config.toml
num_hidden_layers = 16
hidden_size = 768
num_attention_heads = 8
num_key_value_heads = 2
head_dim = 96
intermediate_size = 1792
vocab_size = 9389
hidden_act = "swiglu"
norm = "rmsnorm"
norm_place = "pre"
norm_eps = 1e-06
positions = "rope"
rope_theta = 10000.0
rope_fraction = 1.0
qk_norm = true
attn_scale = 0.121
bias = "none"
tie_word_embeddings = false
parallel_block = false
init = "normal"
init_std_qkv = 0.0317
init_std_o = 0.0
init_std_up = 0.0317
init_std_down = 0.0
optimizer = "adamw"
learning_rate = 0.000535
beta1 = 0.9
beta2 = 0.99
weight_decay = 0.0
lr_head = 0.0121
max_grad_norm = 1.0
warmup_steps = 332
schedule = "wsd"
decay_fraction = 0.797
decay_shape = "linear"
final_lr_fraction = 0.0
batch_tokens = [32768, 65536, 98304]
max_seq_len = 2048
doc_mask = false
train_tokens = 775400000
max_steps = 12117
dataset = "wikipedia_en"
MLP neurons of a small language model. Each row is named by its layer, matrix (gate and up: input weights) and neuron, and shows model dimensions 144-239. Each number is 128 + 32 x the weight over its row's rms, rounded and kept within 0 to 255. Numbers have three digits each. A neuron's up and down rows have the sign that makes its largest values positive.
A block is one neuron, or neurons of one layer that tend to fire together. Before each block is what it responds to, as a language model described it from the Wikipedia text at the highest values.

Description: Short middle subword pieces inside proper names, often foreign personal or place names in lists and tables, such as And-er-lecht, Piet-er, Iv-or.
L9.gate347:152111125131075118165133138201065143167085118103129129146159075108141176154117129143119175094105107092160107134141158132125136111126144089125072139129099132145105164113151132156141148098146091177098120152073105137075116133118141104149145108126145111080198112144129114182187127097150089141
L9.up347:164158116148090122122123155116054164138130191117134109143099154112176137094103138131053155167160128139082159139117074137130168118147137084073157145127120169108124119153081094091121133116157086115120117124101175123168146183131075114133055123129112177095137118151132098196125165130148144137
L9.gate804:149113073149085126182078156116139102138138109147113172125203109096084174131193094124099168125086130089148113126120138122172104116123128084116089148121125119111073108158176137188127141132145104094178100119129154155131118162113102156127072138135152098062105111136117126098096137142108134143
L9.up804:100154149119141124114114087148105137109125143147127139149113114148111085108130088157181136107121133098130173104202131119140134096168106115099116102137112107146101161090166141100170207169151116101092144167082125073102110174151109144136129103111143153094149125143090137135097090092079114078
L9.gate1605:065158118116129089105127157118131168146165121068092105085177070142087158129127094122129230164147180104141080121070089187165096044122163116100115137153144113173166128131155105127106120136115165146092142118132128141133129160115157122118159121139129167124140142100147104143148094139139101105
L9.up1605:096103130119089127108141170140130139152125083137103144150089124181137147146206119128142121133120094113127125152162152162130123064182101102142150139138110174134071188112107137159172190151140152123093164158069147050159087081114191105149124170145156136124109120140130139171119098061189092096
L9.gate1658:077139105111146123092162179123173128129130152124081104072106158130153104116114119073065181079131145109121132171138087176174156100139160140179136142162170112188109148144133088144070163121096156172138191074148113142097134121114116139113182083108040148137086142154141184150181117087116125134
L9.up1658:136192090155138122138109149138118128202118108094155160165182133129098142147085116117155111140092127051100103089122131153072157135125163104175149104112171179076151078116119117162208053141133125186093147106104138105071157143117152128135094144160117105101156118100141095123138142177137147105

Description: Pronouns and determiners (his, she, the, its) right after temporal words like After, Prior to, until, Following, in biographies; weaker on surname-start pieces in lists.
L12.gate826:088188106172139109162201182144171072153090106075100099132133133073110174140153166169120155103143121140170156117073121107059183096121072110129177083180063179130159084107127125180129096141175156115080154169114142117103139119164117122148151155103094129111111132128074075077136101063157126111
L12.up826:185136121145078108130067105130142140149142164119143156165139126083126044089137170120106129141156138164097135134119128137149032135143102128190138119136179119189111109169079154088122134170112162095146081107073086135140119119116127176149151117130102098073120120128122095134139067126116143144

Description: Capitalized word-start pieces like Pro and Con (Probably, Prohibition, Constituency), and word-final suffixes er, ment, able (spacer, volunteer, measurement, vegetable).
L5.gate141:141159148150095139088164126132124113117181120152111155090116144180148075142127110107106140150074131168159143120101190095082097125134144079179132105142125075142123085118178142104061084174131126119142187109127119134129124138123169143154093105115157106157154148132127132151107125143127119133
L5.up141:159097160121179081098107094110180149098115121143080202100144137120069132124148143125184082112172145117116099137073145075111133122157087172161165084177183108145164124129224080128119107126095157075155078132132154076112104106126141132123151119119147146116145163150041128103138112175168136092
L5.gate181:102159099087123167133146164124131126157164082141125069140098101126071112164157200146125106130116142191162170122072142158118130123152101134171079120109139149092126136139080137103139121180161080158127152129116170108188144164142151144108088164144168119108113135141145149098194151083099102110
L5.up181:099128133107116099154102145071179108182076141104143075158094176141127140111107137143104163139110090127194128137158076102104174065193127081185111139118138131163154101175147080115124123098098108153155120076168080143087120117136130143112104186100163098117065122140100095081130077073145160135
L5.gate304:121126153078180141099135138119219109155073134100144129199150096079118193111169067095121100135113126192158166174066092149152143144186104127090087160097102102119149138124078123113074099089092098093154101109132176085145145171128147143168127120197179148127158099148115103114090184120105122169
L5.up304:106102121148143028121079156157138155191090110194104099146124113163157148122167135107130140144172128114131159108148134087095167047114104093155150145126118144082123172196161115119119138176098136113094100090102152185115166091100117125096122159121079201108134146159071115131134129152109142110
L5.gate419:143148154069114149101121106078069052129169138168131144141172074144167139132135139086135134173135144098130158126141120109136120146109095137190162128090145128190176114139135126125125080137155209106132106201144201146090162102123134127087108137152141116132122100111094196122034155154111125194
L5.up419:149133129140134129134089133112142111066155173153116213080163144123077115129108091099216183126134153176113166195168121087065108094210178106144175169081105161059145087143157100139088129148134134071116110146110178139063126096099111126121132163162146100150093169119137091140088060113146109112
L5.gate618:145155135104172097132185119138098185149159145102102093139161157080092103096113133142136087143097140116096164120116129165136103173136105118128076140138135178188149105156139114155107146125122073134106132138189143098131132128130127089071168138128176150144090136096095124115163032095133117154
L5.up618:072137153063134131141085113112162103111139112081189095138146126129123118138142180129138139138079098129119139151179107146143098077129102111150116168114117145158127092119121072138179092117144128116094085109179129168127138043123138115139170155129120118094118096144113096127072130110152182139
L5.gate624:126099133120137136146064144148173151122117145128155231097161163165109147164146188128121118134110152112154120114171145159137133120158126065086099083139093121194131060097142089114093133088160114140115192158118123114134109111100157105116164130150162113182116159119210097144166147170088167166
L5.up624:119126135142117206129087142103149100101136124143090144092103081171152143087117133118056120146141150158143127114111106112153149115145117142100095155099140130120116111088172117161168149093133124152132103139127062124091074149141125129141125161086116161116144080090157168129158115146145135099
L5.gate663:116153119121160195082150128091132110201105109082117189136139107112120136084131070142122140111143116175134197193086157134116117108106155121131138109115067109079165157191210128173071139127153139139164137145127079133115140095154131112162164142076142124098150140130154115130171123121155195099
L5.up663:119111156126106129120158158085131128060118128073127138114158146157099148114131078137162149090119179126155084155127138092070164120128082110113124151175122136120154067128169041186136137104136111107108184162142146093127059109122161160110128079131138131144176117164062090120127146125153091131
L5.gate881:071110091141108161131082152123111164100134134135129139144120106117121121167088096122178117097121157124043115146139136096228102169174116150146107117196099133152104140170147152129074090152126142070161117144111084188090139147099108149126130123076073114146082077128106083104167137168085118142
L5.up881:109095174101106086132143141075077176118116080121128103120077078067098113099094082113155145137154087105108091103105143127100098173144107126169090109219136092113088100122163099162179142139125084105142105089138131107091187118153110141089100112086147105116146168154112137170135142146132109136
L5.gate967:072154108088075098141168192177113094121168125092137126193100080095152093126105136157146153117198154074119133078135149175199114153130128146085076096129118088136140171111177142118121136148109066158070141128178130108109091137138169142128081093163152162115153073144077114072141164088093143149
L5.up967:155136126107162161093124193121178080100073097152167217116160131190152121148077148113068153117078171081119148141130108113106135145146147131108166116154149133090164152111110119129125124160156093150150109152119126135220102175114095114160123079141150083119107105076130068139072153123137126143
L5.gate1217:072176150156096133131165180134119123068131181159143136158142131077164130152126196125134124181162153064142107135137086104161098169182109137166118144131077138092176171088108116160120093132103100139119162107099139182137128129109142123109104139153108108162097183097145119111114121127089157210
L5.up1217:120121149130149112112155128074137113142153195099087115139191130094161096154139109091140115151108169124044100113124166114153099133143158128163116124159156155140118049138088165133087095100113082133134072184177100131209142073128115156104132141135106177096147127148113134140147178105115116107
L5.gate1348:137085098091085171153132097132148102134097123162093115112138133116114080138138174142130143115195113116142155118118136153130168211133140154136164164106150103098128189153157089093063107122110141091107207158095094107068078072111163157121096109088149170101143148165188117146121077124097146081
L5.up1348:085190090097107154087127151168156125119115155135090134100131171100169146187102140119126127124109122167142097095139161197124111195103151085116120097068143086063117126144162135105166120095129123110122119096154118160082153155115045160132111133098156063084108119068124173165145121125053119172
L5.gate1409:198167188125152047141115115109156148091146088090060103150129107112117086113125127129133175134152132167116085141124154141139155150071179092141128116194181122152082029085157108090082098133091117098104181143094108109111125138137131134155152135129135140066128142173140098125160126128146085141
L5.up1409:163176128140183138036057053185166138124136079122132059056169120137139089125094124129115156117168106127129177100139163144119109156109113066113116108221181141168130110170128109117151134170058181079126123103118052098093135133119169166157131117112160095117109138066167128115126164173147124132
L5.gate1493:096192136183115135140141119140139059115110099104118121112150130090167100131140126077133146165132137076141137110178076110175097120167127138179112124113111103099217136101145101143190143063177177098137075087127130117140115081104139146114073183125141124151161110168154140113184122221098095151
L5.up1493:098136164149159138141118137147133099147099131107115131193163163067140141159160110072153154118062165146113120113157134119127095124123116079193126072146119159103102140103142069088147136101129122144078114164155127087079155166134113114143106175090130155141166106194184086082191082127121130152
L5.gate1542:117144067097113110127118108175092138099156113083122156100173207180130140130100140115165065148167122123130143135161155164132192163118139112119116129091128132182122105070139194160172169150119124158161098134109131132169150150132142138073113129151174177116091107154127095179124121132118132131
L5.up1542:131085102104096134139105169125080157163092123130159089120072204128081112120115115140130122179180149139139109090143181150157086088161130137139080139132112093044131073075079080056210094117165121116144096071135156175138097135119139149096107140134153162162156226119156118125158140108060149149
L5.gate1703:169098146145091138123131122119104175161171106100153121093114099111094131142133120109123153122122118134182161132144164179198170085088158169199134102192082123083128142098104177201118139195091123155109161158150100178105170099123152117142110060156087126137112168152138071199164150094086102210
L5.up1703:166072119144168108127139152125156175160107154115161156185143106131107126178147104134078116114083174132152129093132131161092119107103097117126124108117126099092130139139109179129149173068136143123117171139117136110060194148108201118103173080142125196147140106143155132143126175105091123130
L5.gate1733:075134135106139094128106154123129135104103170133115139166106166153161158130097166103133123112113134082155143175174155131081188052170126104069103174070125106163072175053128154099106133159168102106146137157131125133125113141124146135114066079121071119142192147154167120154163145134138127134
L5.up1733:105091121193149167153117148116063150139117102145072129139115107122106185127110111099147101085152129075134102169134165115155160156220156098168086128120154137124169103171161170056085125130104167100132173174168077166125152154128115111163187135155102130152066120156160101191172078154137141122

Description: Opening square brackets right after a title, name or formula that start an added note, as in 1998 [2000], Takahashi [ja], [live]; weaker on word-piece endings like -ist, -ah and on work, such.
L5.gate59:091138128092141124127101092122137140105099151188148161131146133121136072126094153190128168146092138136061131134099185141142132157137166115119076206129119129056096072052119084148058184162100137085172117115090101176142137156111150121141116083116153160120092124104058095139182132092115126173
L5.up59:160092113090112064139094098062133088036136103133145109100129149140178105054127156189065179103042126162154125156105159114108105130164130139097133112131139175071132119141120140137126172128121117124111125121074150141108144078113171129110147102161127160134173154180129136136133180142129145131
L5.gate67:139084103124101140141143119128188145133135153134092145171126125088160110156184157140100124144169174126130107155177188121151122083159107144187144086160156155141121160132086117110198139158129150156097124100125118180138091167144141092115149123143147168140116151166118145103165098129103116149
L5.up67:161160100103115115142170151106165167129139166111090115095062107148139157105164171153139166139103084124163093076119113090135144138138038131158046154142156144174119080111115111167110138132082163172133084111125132145125093138126123083140076084107094101140112090181108080092169056098080102157
L5.gate263:140094120148155143145097050123146177113112103125120205167130128133196096137111158097151105121096121108190115109181134134109136129170101087173129130142116170202146111118132079095151094153113187035057137115091121139091113121094113148144165154152178108116123169129227026077116130109119098116
L5.up263:112107100170171101079112124126100095152138093115202198149148114191123137104176106121123156135138118070113116160124128163076153144184144116166167138161112101151122178161133117157124126116177169084046158071174157090101169144137175129081156149171158165125099108158147137100039145108089107109
L5.gate376:092142158070110138149130073099190147162116135133096133106121165153115179152155175108135162149082171085118046134123141090148120105110176082202128118101095181118135114071087150119135073162091195099201145074176123130110147151160170127140092115119144113121139096084135146083146167150116150186
L5.up376:140127177063075153122105096082133100121108097126084119159126115155131137083166184151092132121109118095182057164154193125131080126178200118115162143131087148106185152072147137115173071148167141131096118083123100155147141151124197117156175153153168122139089062161129160138123076118036145153
L5.gate423:099130102137143093123183151105104145194173103173064138106074228156107115174140148164105093118130153145084084112111151139128166103137068156110089181121105208151143102091137152142163105124130136126149054098170103151119096166116151101126086099090190153131150101150152115163064139129157145149
L5.up423:149105094109167115120157166149167137123137124105081157129160089144120135145140167223148164098169164125135143130140152102109156145112147107181144141159149108188102137145186177141168109157131141147215114155199160151081111096140137107123154101150134148085178128086078132150172108142150127120
L5.gate488:138118066187187111140128159081145128135152071143048078140134124093144165096124094105168166141104109094115123136179088178102125102140131101160153136131141103202113127091115153206119119158106098125168107120110085137143113184120143124143150141099169132099103137147191103101134108123069127138
L5.up488:086137087116106152144137157168156134125139135145133174152125062165182168114139143113111135123171147041124101085164099124121098108147151108165104055105109139158104165143106139119098111150096136155132141149144131112170116150118088129110143037094086187181126109119147119111125110113114140075
L5.gate526:147179112154122095120113172181119062118110116182135123137188104082103130130100126132168106134125072138137124094116164192175095096150116107147136120105114132097134153171090080082109146105229124184098128149139096089103178092130137124163144123118135106161108152121148154103123118177121106118
L5.up526:180139081100094085109152189164097129117132147087083137124105111129110101100117101107156115134098157106099113095106147106128090092098173135148165070125161040127120194166157113195166142143136145176132163175159111123121122115148122100186076160197073132125137125128135090146102119163094143172
L5.gate750:214095118104172191126125120110163128075109159141132137122137092122159173157056144096142157160126158125141154096202151178137107115182166123123102059136096167154088093080116215104122089149111143167124096166114125153171077134116107124175091116096085171174096053128111055096077141145127118172
L5.up750:118118145114105172131171081106164124105088121146157165175122085141180144142108212177144087150161162132100198163194169124174102073146118158156164154165095102143157075163114156158140168147022150159132129140098161127136137107113120133098124125095142118125164121135061100147150064119088077137
L5.gate863:117140135156081163187129127092114150106085089089177113169141113106093063097130161101124104109079134124126128191100147093146119145139078135111175107191090090158094144143095135158109181115113124087125151119123092107149120152118136114203109163104134149109129134096113127100148154083181152150
L5.up863:147171131123148170116107114170116051161122124105134100087104105096099184121123096131104107128160140099170143084124062084141167169102164161133152137089104159126083138152053038123151141135165086095126110065192122134120121102103185090120138076102092079082153136127099159113095148135168194136
L5.gate884:096114118121109122174192155150161158125169154198135063120074123118106116138143185162175173150121162148145076039162176148188052135157123102147147166082138146135137114132137188108099082145117126149135167130114187127082094125151157113100101126081077109096120156128074156108091150105098096105
L5.up884:096091074109037119113115132157058124144111135134118157123123177154157144119119142081122131148147134071090128130138147049126104166110204160072097111122169088173103119097122129150069177116111122128127115143124166145127145047112044158119119203153098183096158173154121135140126111152046099091
L5.gate941:090129136152165198174064145111131144142098176110127121007118177138114102106171116119092207137184116119126108081108129183157148144130113140187086121185138082095144205147144083114064143080160118157081138112110173119100133140144118144125140122099115129082144173122142126095181170123103157127
L5.up941:141158132140128065106135128183187163125154124154146134166147146163157144133119109090132139110145148121119139106127134079061188134134062163150153148152172144078123140093118130121123146138155169105131165113110084164141103123123124099060122157130119109081141119148139076050080124100052119167
L5.gate1152:100188138197110141169157177127148218104206134107152076132130113165115137223124070123103178088124148086142071117161156113065162110107068114115117174125097185129127139089144080087132104071093107130205105163153121135109102180133125127138103132085137144090153146114124121124101098099164139152
L5.up1152:089109116055110150113087109112113089111153153141123087135104161104128124101198088155197152111106187098096135046142160121130186086034104164143182105109089110079155081110146163124142152153139125137151097113156113113112143143139147110162144156156155140137087167158113161144143137145166084093
L5.gate1302:106142122141138148126194175135166075125083184139140163083171099094078132128146139150111131146126175137138100121065130114120088140118224184147172107112134111093110128173084087148125125211108190063073120131184093178149139152112107128190096165129129171139196107126136133151137130110157117135
L5.up1302:132175145134083105124223098096179183081145146173118090112156149133141196156100153141156092135081151085175159139141112157170111155107105117139172114113101083194144161149110155200165162067140149144137094142092103137140124089125129133113173117111125132144156083170132137207156096139175082131
L5.gate1315:141092066166130111119138129137176119122167127135141188115111144117204105167171104145108052122182157158158081130101097172159135133133191166130079101140135098157178169128142103155093138093145106109110103114136075165180116074102111132097185115080123156100130117089109179180144124129129107160
L5.up1315:172175166119074108107147128173133133170139079126128116123137121186168114103102115092097040144156160127077133144088124125091162183126101119108113118161115194113094157134190162043179076126147139118154152135094080150133121110155146127123098139079162120137148149164149119117086079112138112196
L5.gate1531:104083143157096195165167113088186169100182146166100093115125138093098112155116099134150099157185111142163155142146113138113170076147102145167137126141094153120113114107071092132125129187117147072093126111178145112134189166131069147121103085137119097149149145139105099080133126156149095112
L5.up1531:127181119200038166130124146095121103221158090106154083114097134112122143115169130099152159158108144114158148112099115116127161161075038123084154161145123138104162098111154081147113124140150153122100121147160186143147124106123116121185105118114102100075130091120148126150163151154150103124
L5.gate1671:132182136178040171103157162115085119143111121157123079161105123111108148169116115191170098140144111143173146063171144155086096094185142144142078134077108194087093143166113111126111088125144163142152148176109132130114098200139117150083163244172115126151110132079170112137115068066114150171
L5.up1671:084156112138106056145118093130099118102159136128153047138139126124158116199057146167139095128124141123156099168193118127104112122181079137116114103103120087154116100143120191061132111099161126119095129167121114096195100096127080171134183140180150087096109155185117149150134064061157136204

Description: Subject pronouns he or she opening a clause in biographies, often after a date (In 1921, he), plus word-initial "he" pieces (hearing, heap).
L5.gate110:076169140116097179113161116120141122063105121165179138143199111144181139106148145120089111145148110177140136089108106142122126088120220151198089125116194113082109166118099215126138130154092156132160145092108120108117130146172160116142144176129114127082135126166161150052132131096128183101
L5.up110:142155110124157138157155145051099147098162135104130075209088137142147137149108111139105089105179122175123151087156170102118191110191181111142159113120085102170108086140117181142131154133064136121141108131154163111061138097111203138091092175116103075174155167159163138171156151163170154167
L5.gate173:130086119114154074138106116115157063061097121080103136139118162160170126100160161186169214118078160169168143127122157100138160147140126102130157123140122095169081156104126073116064173150116110129077142112138134098132124132102099076100202146127143072158108097118112193083128064116133132140
L5.up173:215166101138120057117155146121123169124134169143094150106177153138088089132109121133129149140153106127152133095128183098109144109117138157113156111135110108109145098052101113084047151087141111088166113155112119110110090088123128080170163112104158097114105090122148113250099139057146114148
L5.gate188:153131118181160069179103130171134155127157085150106141060049192079192156175117083179122163139078082142085132076159056149195118160116116108152049163143132128114110096167111110096118137126117112149090091154167139154088047196121123139150149168116085089097125125199111102174118118113139116129
L5.up188:147098195130136144152137145116148139200110117148137157056158097143138173126143084172111162146141136112111065104122155076051149154092091124095147124140093083129140142064143176123146095142142153175033091113117106093174116151114113105149170140096074179146161148134122181072122114183143126186
L5.gate217:118144169130081171146161120155164045095115100140150138109163080093101182096102120160147176139085107208150107131113090122145095135093151142104128110121084176145138112108148196104154146150156110124095128136070125100092146113142109149100109165133089099143126132139112091064145105144109127104
L5.up217:128157135165125123107151114133158182137091116168140093122139135133046194135125133116127085136147169093184119113113105101074101175142076126074201171223112180143073168090150136102125111156157109138117171074148149156088102085106060127138114162145163131150083161062143118140077132119129166123
L5.gate222:125186178215163198130117168066114116120124108178135141094189126107151099166189128126110084164128051143093126082122154145107082165124190114140167158112116071091132167131134117138090112092161142094150112152113124126149168076121118133127132117140150045085139122141170186171153116142098078093
L5.up222:097088201158158177120183118123100121108113148151108135190143150152168157109186073181179134124168120095049069151119141194124127138200117124119150137137142104131134183165154112106132122120125088092110137161156151133147140057142181130089184173113094126116145099127120118103090121129146119114
L5.gate239:128060101096153185169162098168142172166142128193078127175131155120159165163097090079125179105139163121133120122133112096072106134107164186095176156126154124144148189168148203065110113106134139179163075159094116149178056111113167143126135136132129080113106142143090119075158156171139172076
L5.up239:112118113129141143122199117126110120142165103145149077140114123124087106122137091078080125117115064148034201098106090104103170134090117113132115153105136102180137133109094092163123095157092101108133154176132107151124131157140155133161112143151104118124153128141114143168144130113046142154
L5.gate367:236116141113168079112206078112161150127063126110158164098094123119122125170197124146120120109171127131142172127127177120135136163162114099219153148124144141242185107113114161127126118185152120176097127061157066104205147105102136150129190157129082121117149115124132139108106118138143158107
L5.up367:192132172100170081118139127160091138111119156094132162071085123141123142128102142128096185128158128149131103120185147169131109152126096130117128123114092149169095178213108072098174129179126110167109149112120143144164103152144066121123134128133098106141109141123088142102107164147091134129
L5.gate602:081151129170138091151124110143162068134121124088119136187101150154081149102081126117168201131124174155121141151165090133158084107098087194212135164122128061135133104152127076116113192151089128138060083100155092131161174095116122131120112176181143077128127165131104062181150132147134155175
L5.up602:139130115198117098118122135115202087133052143100063096157116108036030160145099153148111117132136070144165058149200161138068162130089180077161152148120165077133087152060160158170135112092156118097120142105134155155106088160103222135138127098146124125122162153132115090094121170122074156076
L5.gate747:141176140142130151137136133124136141091150150116108100141109157131106092138089102158180100121185140079105107138099141160096060121137102166126147138176122134157142097068105106123215115138125130109082138120134147111146074215133139175194125096100147127128105143100062089076116104145092076083
L5.up747:126111134099153118085145100085132141111111135153124129135091082139083117094144185131119152175076104158084150114103073085119153080183148138154128126082109031110151121159172104144136102158147120132114166103107107124082156095136126090098150164124098146085131206080125162152136169178183149088
L5.gate871:100171129118136142130131122176173114116140140123103232129173130084122094151147084165083117123111141122171184178132111160113113134130134154092102119205118138169165147088155108175117128224152141089160169206190075107133104148121116084122186084132073105108102160139123125114174093152078082131
L5.up871:106136074156128127186129136153139081102099142078171112133124102133102142112196134128134120130165189159158173088159090156093103115075144136124161135109122123134156163086153150122107126121175126105129140150158133118177108143127118140077173100141157177099107148072102166145154069129078122101
L5.gate1171:170171106130125114169119175125123106131148102063121182084174124043115141122157126166181167145112092144041129126094099162040064099150133146127126108170138121132139139143156159113085118115150156168079141179137121133106097094136107144085146136119169144160138129107110139108104061071131125114
L5.up1171:087119150118131106121094137115120078154105025115157114105177142056168158141153107116122095137187124116108144137102164078090089143216174130159132149204135113095128142090126079123100139130148121098082107135139139120175177114111083109089107145148180153130112144178102113150139197126134147094
L5.gate1553:125125145132085041140138120099123154130190125103207134056114095108160121192099136105145170124122032131136131140132112146136123116171128136125122126148055102105111103134067129119150148115175076107103198074139139119163082092120175126078083124093148108132067132140128116096089115092137163146
L5.up1553:137119083118085117170163132093073157110126098115101174131141138103141116147154090149083114136056176148096154063104212140105142168100097080118123123102106194077167128108131180152146102134126116089095134153105113141130193090117166143110130174062138141156125149099163169135114202134030141083
L5.gate1593:137183123090074142095145203153131111134201141120101161089145124113091110164136168095084168157154080129135118136179135133155128105140068113103081063144160175134188163136114041142172129145122146164153119141139087135054169084127108100169151146170119121165088099134128111105183117185147145128
L5.up1593:160093096145107104099083123147086128103126129046121169143142134126172087177176143078159103132126096073068100197106148139158112094166112140126148161139138158106109168188174144146096130093196130131162084112121127126146142106123168092054130140152130197124111153155082122191119079114158130141
L5.gate1672:056213111108107125103164114149123116139082160152148154133098108169154105131150112129172077131178079141158120121122165114109214110109129064101118096124121094139109155127202073138129141158092084131158128124121107153174066130143132146125148147114143117160101156106096117083160165121183119157
L5.up1672:137112141134087134099118112097141150057081141138114138197170135162109089103114171111107135094134119169103127153131052090138089139124100127123134141112136126111155139135090093147075155169165174118131126128081121167196131112127155131102182132163130123158122122146145149131145098160095164111
L5.gate1685:205115085133065185101184168117127145115131134124109124110150144166167148172130122134104126135117155107160099128139170126223178139121113115130167146166103105158128138130096140124143164148148166146116133111136163123082150200174136174159054147106160108135110124123114139127126102119104096125
L5.up1685:095121139120170122109208092145154177116135077157113118139175118125140111173137152127178132125123162159129130089141148085127119176167112191111108120113161098143153150119108159106167027152124110144152088174106127184130182148141157144124161098090148181090074051123090167152105091063167170141
L5.gate1786:139123087173104105155124116146113102136106123137112128155122081132145085162101102131134098101124149103132047115084169068155121129118132169161177168109125170089157074129102147099055186121158144190178138118158109091130145132109167163178137097157132128083150137142104120153121140095131200130
L5.up1786:142121115167158140151165158133106157160036116112153139129135090142135148169116130092154102151190143044077133054114094074123125092072167106156068092148155126146106133153134146135131159151089174100201135095114112142138134125144126135132094151177130142158117137122134092127174186122084111113

Description: Punctuation that opens an item in Wikipedia tables, infoboxes and lists: list dashes, opening parentheses, first cells like #1 or Jan, em-dash placeholders.
L12.gate1018:097100156113105116149130142169099127154173082199108117119125133149160153106123113147130145169124145156137137122147148088117152139139146119157112156131176089177161069098170068139138121148162064096102128125101112092137126114125114143092104108201138133119097098139178125147160179103094102071
L12.up1018:112144099124166117190135126064143139077173131143072107135107069097114055122163153139160125126175135166175141148159186116135193206119116138097166103129137119112163124133154088175143146184155156134150087145128090135079163188125025125170087123136142115083107188128154112122122115152166156072

Description: Second or later word-piece inside a word split after a short opening piece like b, st, Hon, such as st-air-case, Hon-ors, b-ases, st-ress.
L9.gate87:103098133119108154107191162117155093080084135097136177141150181114148122138147095139167160150136107107110159078173138079128118066156083132132196094126119156193155119117136110130108148142155075082112170101048105079100152225165177173119113206083116114167168109081149120062071149108115160126
L9.up87:140164096121095133098129085175139114162153129068116119123101132119189147153160149138134036129128104105190162133049129102116097134162160121093114180108125085149152191095184126153141132183150110130125133146112147161187144093102179095093158136123141177127068094167102062132167118144131150104
L9.gate1268:157106123094110167183201122056161069092132158165117112131081060118143160091208086056122131122117113093111156119124137126209109084118117146140120165119172119171091109155084128177112117136166142174106135077138138126141176141137174103128079109138148131129144105123111065099156181054106121171
L9.up1268:101119144102203153121189092158148090112151133108133115151141087116144146147198073108135089186117107130117162142135129142137117103178140140142116128127153122108118116179064144219153113077155176117146093099095088143117125145085134148077062130076146124174089147067142140081103148122101144215
L9.gate1680:124147092128103126120222135081143150132130134070096112205133122110110123140195089100143182104069152148159171130117127154140133168166117087141161183161133145155146144153150137134112116088151150081103092143118090190161081171117146103080079208179137133094122158072136105117157108050140150138
L9.up1680:128126180143146091134168156082131153139088160154153110097117150100136037137105077070109171167119133169152134083122115121146090133103091093092130114143145108132124111162133118066157171078125120155114135158091178167068124154142154190084145149116081080154145136145112033135142151132134118133
L9.gate1713:126078150085074141163128128125150126145146203103166145111165142157100072183167195076129165113101127140092134101078174088130136123115106130162123124137123108159130071132149139194084103165105092134075139175104136111107079122117105163088075194129112111060084180120056166129118110104075135122
L9.up1713:106101120075110119134117138128112178135104150132086138118124111142203139059120072109122116106170150184113108194125093134158156067184167146116132128108172110104097171095155103151182163149178163182132059107073102092122132103109157141115136142135189053165103181190181117107136095177105117081

Description: Second word-piece of a word split after its capital first letter or letters, mostly foreign names and places in lists and tables, e.g. Că-lin, O-ltenia, C-herepanova.
L9.gate25:165173114155137120171124141117191093136138139106112126090147130142092163123107175126108123186154112149116162107088137086098131121102136113119161112149151163120073142120148127166190117159127124152035120115140172142126221172134149097173198136127147119109112131135176122068068096098108127089
L9.up25:134164105160135076122087134152075166079122119145109113133153128158101179073114150095071122065169119136145167146097147105140111117108131068108142159082091120092123164143174081102089085136099078170095085170179120187148149133157148139142072110142154099074124177136132152130107084109090119106
L9.gate600:125087124087148146133160148130093175084131164085183132130156147099142102099122097094145140166052154145151099155112110146138116125162188108164108191171161060133141132124102106140092180082173110155059068149171179134119173136089142140131050126147129146079131140064157103121111095122141165113
L9.up600:134145130128151110160124145160145111140089185204167121179161111172146170169176136085100153133118065104147140093127137185134097117084135146074155089060109152117121170186153130128182132091143152088158088096157164152165154149070167125132158174083119171068095131103083085126120140146224078129
L9.gate654:110045133117102109083097095115165153140094139114074159148143065131123134045111087096103190177116147162123125088139059120178140146175156130069141197127112081112107119132097106170107133165144175105147071098150169173087098139090142117108066125130114123104149116161117103078120067156127150094
L9.up654:100168114121173165138118086139175104154159116062141098097150118101146156150157089088084052148136126138118112173120084160138138167144098062166089147119140113125134140059096066152099093191109125089170047073141116127150134164125081079122108091108123127131085115164093107166115138118131138100
L9.gate1707:123082147103106147182091128098183151145146143079122117168106128159097119186133112120108125109184143133115118176069145115150130130124128092109142161137137114172130157099062103126134159078121143164049160060142137191183132141091125086119122167116153139072123147135114116145174153097059109177
L9.up1707:186103120097126174086161112160154133124124086161167125156150137145143091084148135133136166120126103149117126129129122087105159098185124133148133178181087140159084102094138164148167070058143152088152092090161150138134170106112200118060129106134128103124103102089066100159098119155097155114